Weights of a small GPT-style language model, trained from scratch on English Wikipedia: rotary positions, 5756 steps.
MLP neurons of a small language model. Each row is named by its layer, matrix (up: input weights) and neuron, and shows model dimensions 224-287. Each number is 50 + 15 x the weight over its row's rms, rounded and kept within 0 to 99.
After each neuron's rows, "fires after" lists the tokens most often just before its 100 highest values on Wikipedia text that the model never trained on. A number after a token or word is its count.

L7.up405:32 52 37 59 45 50 50 36 72 13 25 64 68 63 66 68 59 50 85 60 34 34 65 82 24 39 50 41 90 28 62 50 36 33 57 54 81 70 68 62 42 62 41 49 45 29 65 41 50 43 68 58 59 40 62 37 42 47 49 44 41 60 70 58
fires after: " was" 38, " ch" 7, "," 5, " ." 5

L3.up1412:66 37 44 40 34 46 69 39 62 34 52 60 48 67 39 66 65 50 20 60 55 62 81 39 51 40 81 57 56 16 41 30 38 62 55 56 54 31 56 78 58 70 49 60 58 52 70 62 58 47 45 47 86 55 37 48 48 43 38 41 42 43 44 70
fires after: " the" 40, " a" 16, " his" 4

L3.up959:30 31 75 30 31 42 71 43 48 59 66 68 38 84 61 58 82 54 59 51 44 70 67 46 60 28 35 59 60 60 56 57 22 31 67 30 87 40 53 57 57 52 30 40 60 25 54 62 49 27 57 50 51 42 61 52 56 66 66 63 45 66 44 52
fires after: " " 25, "==" 9, " on" 9, "On" 5, " |" 5, " t" 4

L4.up1200:47 64 53 31 32 63 41 15 58 61 43 26 28 61 20 83 58 48 37 54 42 65 66 43 53 43 43 58 35 51 28 36 53 42 56 53 60 41 50 36 70 84 73 56 38 47 49 70 71 69 46 51 60 21 53 51 65 62 61 59 36 42 61 51
fires after: " V" 17, " v" 17, " N" 16, " S" 6, " r" 6, " R" 5

L4.up1067:27 74 51 46 52 72 60 17 63 63 51 12 58 63 41 55 50 73 64 48 65 48 16 36 58 55 84 67 26 55 19 37 27 48 69 28 75 62 54 47 60 42 41 21 47 76 51 50 49 47 68 50 44 42 40 68 46 51 76 43 57 37 58 74
fires after: "-" 45, " (" 16, " |" 11, " Con" 4, " con" 4, " de" 4

L4.up161:69 63 67 26 21 50 72 42 60 38 40 37 51 62 19 39 51 29 58 38 35 49 26 58 47 35 29 64 28 69 18 70 52 56 45 73 59 57 40 37 54 62 60 56 36 57 55 49 65 43 87 51 36 47 58 33 46 21 45 56 35 44 25 47
fires after: " J" 24, " N" 16, " R" 14, " K" 12, " M" 6, " W" 5

L7.up1112:47 65 43 61 33 17 37 46 54 17 62 23 54 61 41 40 11 47 50 23 81 49 67 65 73 47 55 47 37 78 74 34 59 19 64 28 45 53 44 46 48 57 60 38 34 29 56 56 76 73 55 63 44 53 56 26 57 80 30 47 39 29 30 22
fires after: " M" 17, " b" 14, " B" 12, "B" 9, " D" 7, " G" 6

L7.up234:47 37 46 41 44 44 70 52 57 39 29 34 62 99 58 65 60 42 58 54 48 62 50 32 26 75 40 77 52 50 88 57 55 31 78 57 66 54 45 41 59 59 75 32 54 46 46 50 64 52 32 65 71 47 50 59 76 77 63 58 72 44 56 33
fires after: "-" 30, " f" 10, " (" 10, " " 9, "/" 8, "f" 6

L4.up797:45 54 31 76 56 33 36 42 46 43 41 48 55 59 30 54 47 40 42 49 46 55 55 57 62 82 59 52 53 53 65 26 36 44 38 52 24 73 64 67 32 81 63 64 47 60 63 49 54 75 39 47 52 55 42 45 45 55 50 63 13 60 62 72
fires after: "." 47, "\n\n" 13, "ur" 6, "f" 6, " p" 5

L3.up1149:41 56 19 71 28 45 54 60 36 78 74 79 51 35 47 56 54 70 41 76 49 86 50 43 63 62 66 36 37 31 46 48 50 56 52 42 56 29 73 32 60 45 50 42 42 63 53 46 83 31 46 27 50 58 36 62 51 26 38 46 46 44 39 64
fires after: "." 56, "," 7, " and" 4

L4.up401:70 46 63 06 69 16 54 35 46 63 42 34 40 50 32 40 86 64 27 59 70 36 30 43 38 50 34 73 45 28 40 40 48 49 52 51 77 44 47 28 44 46 63 41 29 58 64 41 69 31 99 53 64 33 51 51 50 48 49 39 39 39 24 49
fires after: " |" 45, " D" 10, " (" 9, "==" 4

L4.up1045:63 68 68 25 31 53 51 18 73 48 49 63 51 55 52 63 47 47 31 53 32 51 40 46 59 61 51 68 31 74 55 58 55 42 65 70 42 40 71 43 61 33 52 36 38 49 42 68 36 62 69 52 55 57 48 50 41 54 49 58 75 65 28 36
fires after: " K" 25, " N" 23, " R" 13, " V" 4

L4.up266:60 52 58 23 46 56 59 28 49 56 49 73 36 63 56 56 57 48 47 53 64 53 58 38 25 54 55 60 69 72 97 54 58 42 25 48 72 57 59 42 47 59 34 36 42 42 42 58 53 59 44 33 65 45 60 47 50 46 54 61 50 53 49 55
fires after: " " 38, " (" 17, " |" 11

L4.up259:78 60 67 47 32 61 56 62 57 38 55 59 53 40 38 29 37 52 37 33 19 34 33 49 43 45 24 35 52 35 47 31 27 34 45 68 39 45 55 56 50 79 60 40 34 60 50 59 64 74 43 56 49 38 44 19 59 43 44 58 44 51 01 28
fires after: "." 36, " (" 8, " No" 6, "A" 5, " T" 4, " |" 4

L4.up712:69 42 55 48 72 61 41 32 52 61 83 38 47 61 67 50 53 58 45 51 62 58 42 35 46 47 57 61 64 53 06 27 38 49 26 58 48 40 63 62 56 79 64 44 43 70 54 64 77 30 77 36 74 70 69 45 58 40 34 35 30 35 62 61
fires after: "-" 24, " (" 18, " direct" 8, " \"" 5, "R" 4

L4.up574:51 63 49 42 43 51 44 63 71 52 38 26 68 59 18 71 44 43 50 64 34 33 34 53 59 83 32 66 38 91 53 64 37 52 65 43 57 48 52 23 59 46 35 54 61 63 51 50 73 68 54 70 62 71 41 20 69 61 47 52 53 40 66 41
fires after: " S" 26, " M" 21, " " 16, " F" 6, " B" 6, " (" 4

L4.up713:66 54 48 61 50 44 39 65 62 58 68 40 71 35 28 35 72 68 64 59 47 54 81 54 42 51 63 58 38 57 35 66 17 33 51 62 42 53 61 59 56 72 73 71 62 93 53 56 62 57 50 48 62 27 63 51 48 63 38 40 24 29 43 42
fires after: "." 42, "\n" 41, ")." 5

L4.up4:53 57 62 72 36 64 19 62 48 47 52 36 35 49 60 34 83 53 41 47 40 70 26 76 42 56 49 68 50 69 62 18 49 54 34 45 44 70 74 60 47 57 37 46 51 52 76 68 47 15 29 62 49 56 68 63 32 43 34 53 43 57 33 46
fires after: " (" 38, " \"" 18, "\n\n" 18, "\n" 6, "==" 6, "===" 4

L4.up387:58 59 43 45 68 83 57 46 60 30 44 51 41 63 67 60 65 58 36 41 62 67 48 62 44 60 61 85 62 46 52 55 38 32 41 49 56 31 43 38 65 81 42 48 11 48 56 61 36 41 56 71 48 42 49 40 40 60 40 50 53 58 66 62
fires after: " \"" 24, "-" 22, " (" 18, " un" 12, " dis" 6, "/" 4

L4.up696:20 35 51 35 25 34 49 55 57 42 31 68 70 50 51 48 30 60 78 40 50 68 45 51 45 52 27 71 79 26 59 50 64 45 48 48 53 51 45 52 50 55 62 55 77 47 73 24 52 58 36 00 52 48 33 31 68 51 43 50 33 64 49 60
fires after: "." 89

L4.up1295:52 89 35 42 42 66 55 43 54 31 59 56 51 33 25 63 61 49 53 57 74 76 60 22 39 64 33 49 09 73 74 74 35 29 57 60 40 30 66 28 54 55 54 57 68 33 43 51 53 56 78 54 43 77 49 44 49 69 16 51 42 37 33 74
fires after: " J" 17, " N" 16, " R" 13, " D" 8, " K" 7, " B" 6

L3.up499:45 39 50 70 50 58 76 38 53 37 66 60 36 76 64 79 38 49 32 43 57 41 35 55 61 60 44 63 40 63 32 72 40 35 28 67 40 53 52 29 58 47 45 51 40 36 61 54 73 49 61 38 61 50 61 48 49 52 34 37 38 46 63 35
fires after: "\n\n" 17, " \"" 12, " (" 11, "-" 8, "==" 6, " his" 6

L4.up842:43 45 36 63 49 63 49 39 46 38 55 35 68 47 44 51 62 40 49 63 63 63 35 57 45 47 76 50 70 57 50 07 26 55 38 28 98 28 27 47 68 34 85 37 69 17 48 47 39 42 73 57 45 66 67 41 24 57 59 49 32 00 52 48
fires after: " (" 22, " " 20, " me" 5, " out" 4

L4.up448:40 40 44 61 68 44 51 43 43 41 49 71 58 54 53 21 28 48 70 41 48 35 59 31 24 39 14 65 72 47 65 45 48 43 37 16 48 56 53 56 48 60 70 71 48 41 68 32 40 55 55 24 41 62 43 44 58 83 40 55 26 32 60 53
fires after: "." 83, "p" 4

L3.up1369:73 53 73 46 49 19 40 57 39 56 79 39 51 53 56 35 29 19 28 34 44 63 35 60 65 58 50 37 55 58 32 37 39 56 57 42 25 70 55 57 49 50 52 65 58 27 53 46 65 34 83 58 61 63 35 39 51 46 59 52 41 37 44 22
fires after: " —;" 33, ";" 16, " em" 10, " " 8

L3.up1467:71 35 53 57 57 44 34 50 50 57 71 41 70 46 45 44 62 48 52 65 38 62 75 68 72 76 49 44 37 67 81 24 50 36 34 34 49 61 35 69 64 45 31 34 49 50 57 42 48 50 29 51 29 22 46 35 27 47 40 40 26 55 48 58
fires after: "'" 29, "." 25

L4.up122:45 35 60 37 39 36 50 44 24 53 50 55 30 47 60 59 49 57 42 25 41 65 59 41 37 57 38 66 54 50 62 36 66 49 50 57 55 37 37 54 58 59 42 40 29 60 52 64 24 51 44 44 63 43 57 70 53 66 53 59 46 50 53 20
fires after: "\n\n" 30, "==" 14, "\n" 13, " (" 8, " " 7, " comm" 6

L4.up1452:60 70 53 32 45 58 42 35 50 66 65 38 27 65 06 50 63 50 56 44 38 61 44 71 59 23 62 58 51 67 48 14 69 63 65 52 36 63 63 55 49 78 28 24 36 60 34 69 47 44 56 72 45 41 73 41 63 48 70 39 14 51 28 12
fires after: " R" 38, "A" 8, "R" 7, " N" 7, " s" 6, " S" 6

L4.up619:41 66 49 33 34 56 57 58 60 54 41 39 69 66 49 37 66 43 53 40 19 78 48 49 38 71 26 60 67 64 63 71 39 45 80 77 34 53 22 54 52 57 49 59 26 26 43 44 56 75 43 54 47 77 53 39 60 60 58 49 65 27 41 38
fires after: " M" 21, " T" 14, "M" 8, " F" 6, "E" 5, " B" 5

L7.up1458:67 77 65 63 27 44 32 33 50 37 62 17 25 65 39 57 54 46 35 71 54 61 53 49 52 50 53 48 61 65 48 40 50 31 65 37 76 44 41 63 55 87 65 23 41 76 44 51 50 58 41 41 55 61 50 40 54 38 24 45 28 39 36 30
fires after: " B" 24, " H" 10, " D" 9, " C" 8, " G" 8, " R" 6

L7.up1:39 46 33 36 37 31 76 31 71 54 36 47 70 40 28 53 67 34 58 24 32 29 69 97 38 42 49 39 59 44 62 56 34 35 62 47 62 44 44 31 40 55 57 31 73 55 44 61 63 57 42 42 52 37 73 65 35 38 51 50 61 34 48 50
fires after: "2" 13, " Te" 12, " c" 11, " appro" 8, " |" 8, " L" 7

L3.up787:43 57 65 72 46 41 48 68 69 41 74 46 51 63 58 53 49 47 40 37 53 60 58 70 75 59 52 53 38 78 58 46 41 45 26 44 44 47 34 42 60 50 17 46 48 37 73 38 59 56 27 41 51 36 35 45 87 67 13 36 08 42 42 61
fires after: "'" 38, "." 19, " of" 6

L4.up544:48 29 64 40 72 67 43 29 43 35 48 33 50 56 68 52 76 33 54 24 30 45 31 32 48 44 58 52 28 49 54 60 59 52 74 40 64 44 41 70 68 57 09 41 38 87 60 48 46 53 45 47 54 58 65 61 54 84 73 40 21 74 06 28
fires after: "." 31, " B" 9, "ign" 4, "\n\n" 4, "-" 4, " He" 4

L7.up711:39 61 46 66 36 37 52 35 40 55 72 45 64 53 68 37 42 57 49 57 54 78 67 62 55 53 44 45 55 64 42 41 53 50 35 41 25 48 46 22 37 53 54 41 45 38 36 60 71 46 39 49 45 34 70 57 32 42 43 65 34 57 18 62
fires after: "\n" 13, "," 11, " \"" 11, " in" 8, ":" 7, "-" 6

L4.up642:59 82 43 58 42 49 39 43 62 44 62 41 28 35 34 41 64 59 54 21 50 55 30 51 64 44 60 59 38 54 40 48 55 39 85 78 26 41 42 45 55 56 42 27 51 35 52 53 41 43 78 67 35 15 15 41 48 51 61 53 38 46 24 47
fires after: " J" 18, " R" 13, " I" 10, " Mad" 7, " N" 5

L4.up39:38 52 41 48 41 19 69 54 82 47 30 44 43 33 46 45 38 46 77 73 30 12 67 46 42 74 66 31 82 47 63 28 34 52 62 36 63 63 38 47 55 76 42 47 45 80 42 43 61 77 57 39 66 32 61 47 38 45 58 53 61 33 45 40
fires after: " C" 37, " P" 11, " c" 10, " L" 7, " Lab" 7, "C" 4

L4.up466:41 50 53 28 34 28 54 56 64 35 68 43 54 43 52 52 47 63 78 59 54 50 50 51 31 47 69 58 33 75 44 59 30 68 39 30 31 46 41 32 37 62 69 58 45 55 59 82 84 54 24 48 84 60 45 41 66 48 26 39 24 77 36 46
fires after: "." 64, "\"." 10, ")." 8, ")" 4, "\"" 4

L4.up837:33 43 54 30 42 70 70 53 45 70 52 70 32 93 44 65 63 43 26 15 34 63 92 49 34 44 49 61 61 49 37 18 65 32 33 31 54 37 82 28 58 54 50 67 29 61 64 58 45 51 39 55 60 26 67 49 65 36 52 65 81 51 28 48
fires after: "N" 24, " N" 18, "S" 12, " S" 9, " R" 6

L4.up1194:50 54 57 43 41 55 31 46 55 63 36 43 42 41 56 62 40 68 38 54 57 38 27 67 52 23 35 57 76 23 58 55 38 40 45 55 30 44 55 59 41 87 64 60 60 48 40 35 53 47 34 69 62 37 51 34 43 31 38 56 44 73 43 47
fires after: "." 31, " G" 7, " Dr" 6, " |" 5, ":" 4, " st" 4

L4.up455:47 54 67 13 43 55 56 50 55 46 65 41 43 40 37 25 38 84 39 19 16 42 58 82 23 64 29 53 52 57 60 28 55 31 47 57 54 30 56 28 50 62 59 35 34 54 42 58 62 41 55 44 36 45 63 66 28 71 56 47 60 32 66 61
fires after: "\n\n" 29, "N" 10, "″" 7, "==" 6, " U" 4

L4.up809:70 57 62 34 31 54 50 63 48 49 69 40 77 41 40 52 67 49 37 53 39 66 52 71 42 73 44 33 15 59 93 73 53 44 50 35 48 54 71 24 35 60 44 46 60 47 63 43 63 60 38 53 41 58 56 26 47 41 53 47 30 58 51 58
fires after: " H" 17, " f" 14, " F" 10, " h" 6, " B" 4

L4.up1185:47 59 67 47 35 28 64 25 44 39 38 46 34 63 48 34 45 66 43 59 78 69 68 56 17 52 47 41 70 61 99 52 41 45 36 70 59 61 68 23 52 51 29 42 41 40 55 52 57 64 48 42 56 31 67 54 52 46 53 56 46 77 66 40
fires after: "A" 15, " (" 14, "-" 13, "P" 6, "." 6, " \"" 4

L4.up1497:52 71 46 34 36 74 61 23 40 67 56 49 44 41 40 52 57 46 49 67 38 79 42 66 42 37 64 43 47 44 40 52 28 40 61 64 62 22 44 38 65 43 56 34 44 73 38 55 67 51 28 64 68 48 65 57 62 76 73 59 16 63 50 85
fires after: " re" 17, " E" 17, " Re" 10, " W" 9, " U" 6, " |" 6

L3.up195:55 53 39 64 56 37 56 66 21 47 65 64 67 33 33 55 70 43 65 52 60 61 62 50 22 34 64 55 58 65 93 39 35 51 38 49 73 52 60 54 62 75 61 44 28 68 33 43 50 64 57 39 29 52 56 41 29 41 74 51 17 44 33 55
fires after: "\n\n" 32, "." 30, "\n" 4

L4.up856:66 36 48 71 29 43 51 70 70 33 66 55 64 49 44 40 53 54 61 40 51 52 52 64 49 83 67 46 63 61 63 52 26 60 24 34 60 31 51 18 38 37 46 58 67 37 71 64 43 49 57 63 40 50 75 36 73 65 26 55 30 59 47 62
fires after: " m" 44, " p" 18, " f" 7, " bet" 5, " ref" 4

L4.up960:54 72 38 49 45 55 45 15 64 67 64 25 48 53 44 59 54 46 51 43 76 69 21 45 67 54 40 45 40 56 70 15 30 47 12 42 39 30 63 37 51 76 43 53 39 51 69 69 50 57 48 46 36 68 69 46 61 61 46 37 37 48 43 54
fires after: " (" 33, "." 15, "{" 8, "S" 7, " \"" 5

L4.up555:31 46 50 01 48 38 44 58 72 46 60 70 53 77 71 34 55 52 44 72 39 54 13 43 44 45 31 67 30 55 62 73 26 45 73 59 58 38 64 49 42 46 44 31 42 38 58 61 53 50 70 54 99 24 57 68 50 47 51 44 65 80 72 40
fires after: " " 40, " t" 5, " S" 5, " |" 4

L3.up1425:66 45 74 16 37 51 40 62 49 57 74 58 76 39 37 52 49 33 19 47 29 63 33 45 56 69 47 55 50 35 58 38 52 38 56 52 54 35 62 24 67 36 43 24 48 66 66 39 67 53 44 47 55 52 48 60 41 76 43 42 73 55 53 70
fires after: " S" 11, " d" 10, "d" 10, " s" 9, " t" 8, " due" 5

L4.up1117:85 77 45 43 39 46 55 40 82 49 47 45 72 64 45 41 54 25 45 64 53 64 57 72 48 64 44 43 54 83 77 43 54 40 75 40 70 43 60 53 37 31 61 34 56 43 42 62 35 66 59 54 60 42 41 37 59 57 38 40 20 33 37 57
fires after: " B" 28, " b" 16, " m" 15, " M" 8, " T" 7, "B" 5

L7.up81:54 56 37 72 41 49 54 52 28 16 61 54 35 20 31 36 60 53 62 39 59 42 61 37 52 50 55 47 70 43 35 25 64 36 37 38 56 60 48 68 60 48 25 20 47 66 66 59 45 53 72 35 70 65 31 36 27 69 24 77 30 43 63 23
fires after: "1" 69, "hen" 8

L4.up1420:48 64 49 31 58 53 52 14 57 56 47 60 61 85 62 35 51 48 35 41 54 52 60 26 68 31 57 62 68 94 79 34 53 33 32 55 54 36 60 48 50 41 24 40 49 51 44 79 32 51 34 63 49 61 67 59 53 84 77 43 27 35 46 47
fires after: " " 62, " (" 16, "\n\n" 8, "." 4, "\n" 4

L7.up1010:79 71 68 38 52 38 65 39 51 43 75 62 36 49 66 32 19 38 37 50 51 45 45 66 43 29 50 74 41 57 44 64 51 49 58 66 41 49 71 56 55 35 65 49 51 54 35 38 56 18 59 47 68 45 48 40 53 22 26 43 47 45 14 25
fires after: "–" 40, " " 25

L3.up1124:65 56 52 76 66 53 59 53 57 50 45 15 39 67 52 48 44 33 51 63 43 39 39 35 52 69 76 57 22 47 38 62 31 55 32 76 73 42 71 00 46 30 54 48 63 69 60 38 70 33 20 26 51 67 52 77 52 42 36 42 59 41 77 79
fires after: "-" 39, " con" 7, " sy" 7, " (" 6, "/" 5

L3.up217:63 54 48 60 54 60 65 39 61 55 46 46 66 67 31 59 68 49 42 46 51 56 51 48 52 44 68 44 47 47 29 52 22 41 28 56 52 40 54 64 55 57 35 44 61 51 70 47 55 36 47 57 57 71 62 42 82 55 44 61 27 38 55 62
fires after: " the" 40, " than" 6, " The" 5, " a" 5

L3.up484:47 61 50 50 31 17 71 68 48 44 63 40 66 65 66 43 65 53 78 44 66 56 60 72 34 39 65 64 45 65 32 64 30 54 34 30 59 47 59 58 38 56 57 62 53 77 46 63 66 41 45 28 84 44 66 48 45 41 38 39 41 47 35 57
fires after: "\n" 33, "." 12, "\"." 7, " |" 7, ")." 6

L4.up1115:68 37 57 55 54 58 44 39 29 53 45 35 55 58 36 54 82 49 76 49 52 38 42 68 40 33 56 42 46 66 62 50 41 35 43 59 57 37 47 64 77 79 43 60 38 51 62 67 44 39 44 61 39 72 48 36 60 65 39 35 22 39 59 61
fires after: "\n\n" 28, "\n" 11, " se" 9, " (" 5, " includ" 5, "S" 4

L4.up1408:56 57 33 47 26 13 42 41 45 47 49 39 76 28 51 60 44 46 60 64 48 49 67 76 33 84 55 52 42 79 62 56 32 62 52 38 47 67 45 28 44 39 56 39 68 65 63 49 38 72 55 51 45 53 69 42 26 66 59 46 38 65 26 45
fires after: " p" 24, " m" 17, " P" 13, "qu" 7, " t" 4

L3.up1511:52 53 40 60 43 29 35 46 34 21 87 61 45 54 62 63 41 50 46 47 56 38 70 41 68 57 69 47 31 54 32 51 44 31 46 60 36 28 60 59 53 65 58 54 63 60 48 45 57 45 33 57 68 41 55 28 82 57 36 40 00 42 29 30
fires after: " " 23, "." 16, "\n" 12, "\n\n" 10, " ==" 5

L4.up319:78 43 59 75 42 68 71 52 44 59 64 50 49 53 39 43 80 42 39 67 29 56 51 54 63 45 78 46 41 49 36 47 30 52 48 55 37 20 43 45 41 48 45 47 44 65 70 62 66 46 57 51 42 55 71 45 34 54 68 51 41 42 12 41
fires after: " " 21, "-" 11, "1" 11, "2" 8, " im" 5

L7.up626:43 56 54 40 38 50 75 45 34 26 38 64 51 82 34 61 50 58 63 31 45 39 63 82 27 46 41 68 67 74 82 48 44 58 53 45 64 62 68 69 53 59 44 43 24 42 30 79 61 39 77 50 43 42 66 45 44 58 37 71 75 36 51 36
fires after: " |" 46, " " 10, " (" 6, "otes" 5, "." 4

L4.up385:46 74 54 19 34 53 52 23 34 56 61 56 40 49 43 80 37 56 39 29 25 81 56 34 42 54 29 34 57 65 62 22 42 51 37 44 44 42 53 65 72 56 28 29 54 48 45 50 46 39 52 47 53 48 45 59 45 73 69 56 30 55 36 29
fires after: "I" 14, " A" 13, " U" 10, " I" 8, " E" 5, "E" 5

L3.up1035:52 43 72 63 70 51 49 62 53 71 89 57 40 77 64 69 77 46 47 42 40 54 37 73 64 44 26 42 50 47 50 28 52 45 32 49 65 57 45 83 35 57 44 47 58 57 57 35 40 46 48 60 67 45 55 67 45 37 49 57 27 62 30 75
fires after: "\n\n" 22, "." 12, "==" 11, "\n" 9, " \"" 9, " in" 7

L4.up485:29 81 42 20 21 40 74 50 67 56 41 39 29 68 39 38 59 25 59 46 54 74 48 45 45 42 28 81 56 70 61 55 52 56 33 65 52 39 38 43 56 53 39 55 48 19 44 54 67 44 98 76 55 12 57 50 45 62 53 42 72 63 65 26
fires after: " " 57, "A" 11, " (" 11, " M" 4

L3.up884:52 55 49 50 43 57 47 43 65 55 37 37 57 70 38 48 52 60 47 46 41 39 69 46 65 44 68 41 43 73 49 44 15 43 18 65 62 38 64 29 35 72 38 68 60 43 61 55 47 46 39 59 44 42 62 40 69 66 28 51 23 18 29 58
fires after: " the" 47, " a" 8, "s" 5, " The" 4, " an" 4, "ate" 4

L7.up1283:44 54 55 40 30 56 42 35 84 55 43 72 48 51 26 30 30 61 60 37 53 54 75 35 49 61 43 38 27 60 70 24 59 60 62 63 50 58 32 28 61 49 29 43 67 61 59 80 37 61 54 16 78 42 29 62 33 46 35 50 57 41 39 56
fires after: " M" 20, " J" 12, "1" 6, " R" 4, " L" 4, " K" 4

L3.up1217:66 30 45 59 59 30 44 55 35 53 66 61 26 50 51 50 39 62 61 45 60 37 74 31 45 69 58 44 60 65 48 18 60 50 46 39 56 43 31 56 32 58 73 50 66 37 59 64 62 81 35 50 56 56 18 20 56 60 30 58 30 53 26 43
fires after: "." 37, " " 21, "1" 9

L7.up220:42 64 53 34 44 40 35 36 62 22 42 43 47 52 64 51 63 28 43 28 59 73 49 47 48 40 55 56 57 61 24 47 57 59 56 50 35 48 60 17 51 91 70 33 64 42 51 55 49 51 42 54 51 50 38 43 43 77 36 28 41 23 65 60
fires after: "," 19, " B" 9, "6" 7, ";" 6, "af" 6, " and" 5

L4.up669:45 61 55 37 72 44 52 45 59 76 40 33 61 53 57 27 62 56 40 42 54 88 29 46 32 64 42 33 36 48 48 46 50 63 49 27 71 65 47 40 42 58 61 43 51 83 60 40 50 48 59 30 63 46 70 49 29 50 48 45 54 78 36 56
fires after: "-" 26, ")" 18, " (" 8, " W" 7, " |" 6

L4.up133:40 34 36 34 28 55 67 50 49 73 60 43 47 58 49 30 58 69 52 49 46 45 40 47 33 33 47 49 57 83 71 62 51 45 57 67 70 34 25 15 50 46 44 34 51 52 36 54 88 40 82 54 65 52 61 43 33 46 60 51 58 42 63 70
fires after: "\n" 19, " M" 18, " Mon" 9, " E" 9, "A" 8, "I" 8

L4.up37:46 46 38 42 50 44 48 63 45 44 34 61 91 43 36 68 56 61 37 29 08 53 51 61 65 66 48 41 57 83 88 51 59 53 40 17 19 44 44 56 55 43 61 50 38 67 57 67 52 70 53 27 33 29 69 47 52 63 54 53 33 65 45 69
fires after: " M" 28, "m" 15, "M" 11, " m" 10, " p" 7

L3.up945:47 33 66 51 42 74 59 68 36 64 72 46 47 47 39 48 53 72 62 56 46 57 58 91 43 55 51 42 56 44 67 16 59 60 23 58 55 60 66 39 74 63 68 62 51 50 56 39 46 41 64 43 63 75 75 52 28 45 51 31 24 27 50 55
fires after: "\n\n" 55, "\n" 11, "==" 9, "===" 8

L4.up314:46 41 36 47 66 46 73 47 49 56 57 66 48 50 49 53 65 50 54 20 59 56 37 34 35 56 49 59 47 52 47 46 41 31 28 49 53 26 59 32 39 65 45 61 46 71 71 84 54 55 35 44 42 35 67 28 61 74 51 45 44 57 23 07
fires after: "." 13, " \"" 12, " (" 11, "\n\n" 11, "\n" 9, " W" 7

L3.up835:38 46 46 44 66 32 46 48 33 35 53 36 68 31 57 68 43 40 38 51 54 62 50 31 33 25 44 64 54 43 71 37 57 36 40 52 43 60 43 32 56 42 43 30 64 29 71 65 38 32 53 49 72 47 26 37 26 74 71 71 55 68 56 40
fires after: " " 60, "." 7, " C" 6, "1" 6

L4.up698:46 55 36 50 36 51 77 53 45 58 26 56 29 86 39 58 61 42 49 50 48 91 92 26 29 45 50 43 65 83 93 34 57 48 37 53 60 28 61 34 59 49 47 51 23 66 44 42 37 48 61 65 81 46 55 61 38 78 64 60 16 76 56 61
fires after: " " 32, " (" 22, "\n\n" 9, "," 7, " |" 4, "1" 4

L4.up1072:43 50 44 65 43 85 84 55 46 59 60 32 27 59 42 14 61 53 44 25 45 52 44 60 71 58 60 43 31 64 33 72 29 48 33 57 60 50 54 38 55 52 40 56 43 59 30 35 68 36 49 52 31 68 39 86 60 65 60 52 40 52 49 49
fires after: " (" 24, " " 24, "-" 22, " \"" 10, "A" 5

L4.up253:45 31 58 48 32 64 63 61 56 60 46 45 33 76 48 66 31 56 65 16 38 41 58 45 30 39 47 55 59 50 26 52 46 50 49 45 47 74 53 57 52 36 48 28 65 49 89 62 68 35 68 35 70 33 15 33 65 44 59 42 45 43 67 60
fires after: "." 43, " ." 7, "6" 6, "0" 6, "osp" 5

L3.up392:45 28 52 76 37 81 59 69 54 38 57 32 27 73 34 66 57 52 39 42 47 33 97 50 47 50 74 41 31 57 53 40 33 42 13 40 67 29 49 53 43 40 51 54 23 77 53 41 56 54 46 54 57 48 65 47 74 80 41 60 38 48 30 50
fires after: "\n\n" 28, "==" 14, " (" 10, "\n" 8, "-" 8

L4.up535:64 52 55 52 58 38 59 50 47 53 19 57 52 39 23 44 49 44 42 52 45 52 25 48 44 67 35 43 42 40 65 51 30 41 64 52 37 57 49 65 70 42 55 53 60 52 71 33 86 54 49 31 26 54 64 48 47 68 45 62 00 88 28 37
fires after: "." 18, " p" 10, " t" 9, " f" 7, "hen" 7, " g" 5

L4.up358:60 41 44 41 47 71 68 34 45 42 53 45 63 48 55 24 45 37 64 46 42 89 30 56 53 64 41 36 37 65 44 43 33 57 70 47 61 28 33 41 42 38 63 32 41 35 57 45 61 38 71 69 42 65 64 34 34 35 62 52 38 25 42 72
fires after: " " 31, " m" 24, "M" 10, " (" 8

L4.up614:24 49 58 27 55 49 38 45 70 56 49 34 46 17 58 67 64 46 48 25 30 54 51 32 42 44 40 31 34 47 84 43 43 57 69 54 48 51 39 50 52 27 41 36 66 57 39 35 38 41 52 16 49 43 67 49 27 62 52 75 66 24 26 39
fires after: "2" 20, " M" 18, "1" 18, "em" 4